config.yaml
head_dim: 64
d_mlp: 768
qk_norm: false
attn_scale: 0.125
warmup_steps: 423
schedule: "wsd"
dataset: "wikipedia_en"
MLP neurons of a small language model. Each row is named by its layer, matrix (gate and up: input weights) and neuron, and shows model dimensions 16-79. Each number is 50 + 12 x the weight over its row's rms, rounded and kept within 0 to 99. A neuron's up and down rows have the sign that makes its largest values positive.
After each neuron's rows, "fires in" lists the words (lower case) most often at its 100 highest values on Wikipedia text that the model never trained on. A number after a token or word is its count.

L10.gate120:61 50 73 43 42 60 52 53 43 47 41 66 61 66 34 63 65 49 33 32 31 45 56 51 54 58 41 43 29 50 39 43 64 52 25 44 20 50 38 36 55 44 23 38 61 62 44 53 29 49 46 57 53 30 48 74 43 41 46 50 42 54 46 41
L10.up120:39 48 51 31 49 60 59 48 50 43 43 50 41 66 37 56 64 54 55 47 45 71 50 23 36 39 62 49 61 49 52 45 58 42 41 41 50 59 33 45 59 44 57 78 46 51 46 43 60 49 60 29 56 33 49 53 64 61 43 54 40 50 36 43
fires in: "on" 98

L8.gate515:51 57 74 57 46 72 54 66 47 41 54 48 16 68 21 56 69 48 51 42 31 43 40 42 48 48 58 38 66 51 44 59 56 44 59 46 49 39 45 62 70 47 68 73 36 62 54 32 38 56 39 53 62 46 50 48 47 54 32 64 59 61 29 51
L8.up515:61 66 79 27 54 35 62 42 50 50 42 59 57 32 54 49 41 58 52 53 27 81 50 44 56 65 46 44 40 55 59 36 56 53 59 55 50 42 33 49 56 39 39 41 48 79 41 49 37 35 75 45 58 37 50 41 33 61 46 56 54 42 60 37
fires in: "on" 69, "after" 13, "behind" 4

L7.gate696:46 53 64 48 48 47 62 62 28 42 46 63 63 57 56 54 69 68 59 38 44 38 63 30 64 50 53 44 55 48 41 59 36 49 55 31 46 41 36 66 52 51 46 36 33 39 53 39 35 25 61 28 46 22 57 50 69 50 40 66 56 29 42 70
L7.up696:56 58 37 37 42 65 51 34 44 51 64 35 33 39 45 53 65 40 53 57 58 60 46 46 52 50 49 50 62 45 41 44 47 58 25 44 39 43 40 49 53 49 46 52 29 71 48 54 55 57 56 64 42 71 54 54 64 54 46 58 51 62 47 49
fires in: "on" 40, "at" 26, "of" 19

L2.gate733:43 52 30 62 41 44 50 34 44 44 47 56 49 39 54 09 44 31 71 37 52 42 45 51 41 50 56 74 54 38 33 43 40 35 61 53 39 77 43 61 32 37 67 55 45 64 56 72 51 48 54 56 56 44 45 57 29 53 42 47 65 43 37 44
L2.up733:59 36 17 42 66 54 51 72 54 57 41 36 41 38 37 52 39 47 40 60 39 63 59 54 39 48 49 53 41 58 60 35 51 51 54 38 55 39 57 34 36 56 47 53 54 50 41 60 59 44 52 37 66 69 76 56 49 49 55 47 25 66 58 55
fires in: "is" 84, "was" 16

L7.gate315:41 65 55 46 56 51 48 43 39 76 49 38 65 60 43 64 51 43 61 26 38 50 48 70 44 35 27 40 68 41 41 58 56 57 79 49 43 43 55 67 30 58 46 38 40 23 48 42 42 55 49 62 38 53 53 45 40 59 41 71 54 37 47 50
L7.up315:38 37 69 41 21 61 59 43 39 39 62 51 48 47 42 54 65 45 57 72 57 53 46 72 40 49 40 44 54 64 42 51 55 50 55 23 59 24 36 70 39 42 66 56 53 38 28 55 51 65 35 53 29 36 54 40 44 47 42 41 35 62 61 52
fires in: "to" 84, "by" 4

L9.gate89:44 36 44 42 56 38 61 44 61 64 70 57 32 42 42 68 51 55 47 45 33 48 45 38 63 55 55 32 54 54 27 57 43 42 65 38 49 50 31 34 57 45 16 54 56 59 51 40 54 51 71 62 33 55 59 47 63 65 40 52 54 38 19 48
L9.up89:89 62 51 40 62 39 47 28 65 30 47 58 48 56 83 53 47 49 55 34 47 34 48 64 47 47 41 51 58 68 60 68 48 40 55 46 49 50 60 62 35 50 31 37 67 36 49 85 63 53 57 60 66 58 39 68 55 42 57 57 48 17 62 45
fires in: "of" 22, "de" 20, "in" 12, "d" 6, "des" 6

L9.gate557:53 51 60 59 33 64 43 64 24 58 40 55 57 39 47 57 66 61 44 31 53 38 69 30 62 76 50 51 70 62 45 82 51 66 65 55 46 38 50 61 64 50 47 30 28 41 54 40 51 39 58 51 42 43 60 28 54 57 53 38 41 58 56 58
L9.up557:36 50 37 63 27 62 24 55 46 63 40 31 42 64 40 51 39 58 53 46 51 24 64 49 50 51 53 58 73 43 40 45 40 58 67 69 45 33 49 53 47 53 60 49 47 53 48 40 59 22 67 44 50 50 60 44 76 68 49 49 42 26 56 45
fires in: "the" 26, "his" 8, "one" 6, "next" 5, "new" 4, "her" 4

L2.gate338:72 67 44 34 32 51 25 63 58 53 35 51 46 35 73 50 34 33 59 65 46 74 49 53 54 49 42 64 34 23 49 62 50 38 41 59 40 62 51 45 38 41 78 42 15 60 41 52 31 50 61 55 51 50 61 62 30 41 48 44 43 39 66 27
L2.up338:63 58 37 66 49 58 54 59 68 34 60 52 59 34 60 46 22 33 43 50 53 68 46 50 38 44 76 45 40 52 58 49 52 66 43 51 47 45 53 53 44 39 58 34 32 50 46 49 54 55 61 53 62 48 34 59 36 39 60 55 34 53 41 54
fires in: "for" 56, "two" 13, "and" 7, "is" 6

L2.gate188:47 53 53 48 53 65 63 55 59 74 43 51 32 49 40 60 41 63 52 39 48 64 49 65 52 46 60 55 64 35 55 46 25 46 54 43 75 55 59 41 58 61 43 48 45 51 36 99 51 37 47 56 35 55 54 61 57 57 52 44 49 35 61 53
L2.up188:44 43 35 49 59 58 30 42 52 32 45 43 55 50 43 50 28 48 57 51 58 54 44 38 36 49 51 46 30 69 32 70 64 55 63 55 37 60 62 40 59 46 60 35 54 49 42 61 45 49 68 68 29 55 50 54 51 24 38 40 42 39 51 53
fires in: "as" 77, "made" 10, "make" 7

L2.gate661:45 45 57 36 46 44 56 46 51 42 49 50 54 37 47 06 57 42 68 54 54 65 58 51 31 42 32 59 55 54 45 45 49 34 58 67 56 60 60 53 48 68 53 67 59 66 34 52 59 67 61 42 79 47 49 31 37 45 48 60 66 26 46 53
L2.up661:55 65 48 30 51 41 45 62 54 48 33 45 76 62 44 49 53 49 40 42 47 42 58 56 55 37 53 45 61 62 70 70 52 60 41 58 57 37 49 58 50 42 57 52 54 58 60 44 28 54 74 70 48 50 72 55 67 40 38 49 60 33 29 59
fires in: "is" 67, "was" 32

L8.gate110:41 55 39 47 53 42 70 48 41 65 59 55 51 55 55 63 40 51 45 29 42 50 51 33 26 48 32 55 39 68 41 50 30 54 61 47 53 62 50 69 31 43 46 59 54 30 48 24 52 59 52 37 37 62 59 40 41 66 26 53 68 32 62 46
L8.up110:46 53 43 44 63 46 74 37 42 52 58 41 71 49 50 45 32 41 47 57 51 56 57 65 44 46 43 51 44 60 62 31 48 68 46 29 40 46 44 57 48 41 48 65 71 70 55 44 30 54 61 38 27 60 50 32 33 33 51 42 50 56 76 55
fires in: "would" 44, "to" 24, "will" 10, "could" 9, "may" 4

L2.gate644:41 62 66 89 60 39 70 67 71 54 62 50 43 53 52 39 53 58 55 54 44 47 81 56 44 57 51 54 53 64 42 30 44 52 67 43 68 68 48 45 59 19 62 49 45 79 56 80 45 23 55 41 66 48 46 27 46 36 86 65 62 60 48 53
L2.up644:40 54 28 48 42 46 52 54 48 51 42 46 32 29 65 52 48 48 54 43 53 36 44 43 33 62 45 62 39 45 50 49 56 64 52 68 54 36 79 45 49 45 19 63 46 55 52 51 62 49 49 58 62 48 52 64 49 65 57 41 57 32 55 65
fires in: "was" 52, "were" 25, "most" 9, "became" 4

L5.gate649:32 38 50 42 61 44 53 38 45 55 65 61 59 66 46 55 51 47 51 32 52 66 41 40 63 59 54 58 69 53 56 49 35 40 55 39 44 72 50 65 32 46 71 37 45 55 37 32 61 67 50 36 26 66 52 41 27 46 38 54 58 54 84 44
L5.up649:52 57 45 42 33 52 38 43 49 53 52 51 73 59 71 61 54 57 52 47 42 49 59 66 39 42 62 51 81 39 48 23 75 46 30 38 51 60 32 61 60 52 62 39 58 70 34 55 58 43 51 58 40 65 53 46 47 37 37 12 42 38 40 43
fires in: "to" 83, "not" 14

L9.gate644:25 46 48 59 77 50 47 55 50 43 32 40 42 41 36 55 60 43 47 37 71 75 48 38 56 43 39 51 40 71 46 53 55 44 67 41 75 34 77 56 55 40 47 47 57 33 44 60 52 34 58 37 19 28 57 44 49 50 37 71 31 68 40 42
L9.up644:22 60 63 68 53 39 34 51 49 58 56 51 30 60 76 52 51 56 69 55 65 54 37 42 52 50 50 41 29 35 48 37 59 39 51 69 59 56 51 48 58 42 65 46 62 34 55 37 65 42 49 65 20 39 45 60 73 30 32 33 57 30 48 55
fires in: "as" 96

L8.gate698:42 39 46 48 47 72 59 40 49 46 40 56 43 49 46 62 49 38 40 24 32 51 52 66 38 47 52 44 56 42 51 52 49 53 63 50 28 73 56 45 51 38 58 56 52 67 36 57 35 49 46 46 54 52 44 30 50 49 54 64 58 71 47 50
L8.up698:54 44 54 59 45 44 64 70 52 39 56 50 39 43 71 42 52 61 50 44 45 76 58 39 46 60 63 46 34 48 62 56 62 41 66 38 80 30 57 46 53 43 47 49 29 59 48 65 42 52 52 52 46 23 55 41 29 26 46 50 45 26 49 32
fires in: "and" 91, "on" 5

L8.gate138:54 28 50 45 52 53 45 62 63 43 54 66 50 59 39 61 49 46 36 36 30 42 56 36 48 53 35 52 57 38 58 33 45 46 41 41 47 57 45 56 55 67 69 39 49 48 39 21 52 58 71 43 40 44 55 56 41 69 49 46 48 70 65 53
L8.up138:55 49 48 72 50 64 56 50 52 45 46 47 57 59 48 49 27 56 45 37 48 50 60 54 48 52 40 41 53 58 39 26 30 37 67 60 55 31 50 47 62 26 35 45 45 49 35 53 61 27 53 53 53 53 53 63 54 47 63 44 66 38 56 31
fires in: "his" 19, "s" 14, "her" 14, "was" 11, "a" 7, "is" 6

L4.gate206:34 40 39 60 49 54 42 35 50 49 29 43 37 53 38 79 59 77 45 44 42 52 71 35 75 52 38 26 53 63 44 21 37 42 46 46 49 43 42 53 63 21 56 57 35 66 48 53 44 34 73 43 23 26 52 52 76 33 25 61 43 48 51 52
L4.up206:70 37 47 57 57 48 66 45 58 46 64 47 59 58 58 58 45 75 49 32 32 61 65 36 34 32 53 39 44 54 48 43 47 34 66 56 41 44 35 46 69 46 57 51 45 49 64 92 56 40 57 48 54 62 70 64 58 38 42 39 45 35 32 31
fires in: "as" 68, "second" 4

L8.gate429:53 35 30 57 41 65 58 50 57 52 47 42 20 42 19 66 62 32 56 51 29 52 60 31 40 32 45 69 64 44 49 32 43 58 65 67 40 56 47 47 34 44 47 34 48 60 36 38 72 50 51 56 39 29 28 30 31 60 36 70 51 39 22 67
L8.up429:55 50 35 49 38 52 51 43 41 29 49 40 58 56 45 41 37 34 56 54 26 45 72 34 59 48 46 73 29 69 52 55 48 60 52 39 67 64 40 54 40 46 56 24 45 53 47 44 39 77 41 40 65 39 52 47 45 63 36 59 45 58 76 49
fires in: "been" 27, "and" 12, "be" 11, "possibly" 4, "was" 4

L7.gate244:34 67 51 40 39 43 54 63 33 43 50 71 42 68 25 59 64 48 58 49 38 58 60 65 59 53 49 26 50 51 44 71 59 50 71 49 30 49 41 70 52 51 47 82 51 31 44 33 52 37 60 48 40 54 43 31 38 53 60 44 53 49 63 53
L7.up244:60 29 66 30 44 47 62 73 38 40 30 44 72 57 42 49 58 54 50 38 60 78 50 52 57 68 62 55 43 52 50 33 56 36 59 49 30 52 33 58 40 62 22 56 38 52 45 36 44 65 60 33 36 42 51 55 44 40 46 63 36 28 52 42
fires in: "on" 58, "about" 9, "around" 5, "over" 4, "of" 4

L2.gate362:53 55 59 26 28 57 28 33 44 62 69 38 56 44 67 65 50 41 41 47 61 67 37 50 41 54 71 61 53 46 36 38 49 54 42 34 56 50 46 46 33 33 51 35 44 31 33 55 41 52 53 41 47 74 53 46 36 51 45 18 70 60 59 46
L2.up362:40 43 68 46 53 52 70 53 51 44 66 49 72 62 39 52 28 55 60 62 43 44 37 63 57 64 26 55 56 49 35 41 56 57 56 19 63 45 57 59 45 48 59 49 64 55 55 42 36 68 70 58 47 48 36 61 37 42 46 47 43 44 42 54
fires in: "to" 93

L5.gate294:34 39 76 53 49 54 52 37 66 47 38 41 67 68 55 54 40 46 51 30 58 51 57 56 71 44 67 43 62 62 38 43 43 37 42 49 35 37 44 45 63 58 41 47 48 32 44 49 52 46 55 35 46 57 46 55 55 59 38 51 41 40 60 36
L5.up294:39 63 73 63 56 21 36 33 67 54 46 52 43 43 49 53 32 57 55 25 61 45 67 40 45 66 67 44 40 70 47 48 39 46 60 45 38 65 56 52 64 37 49 60 43 43 59 66 48 29 64 48 62 57 46 52 68 39 47 59 31 47 55 30
fires in: "of" 50, "in" 27, "throughout" 5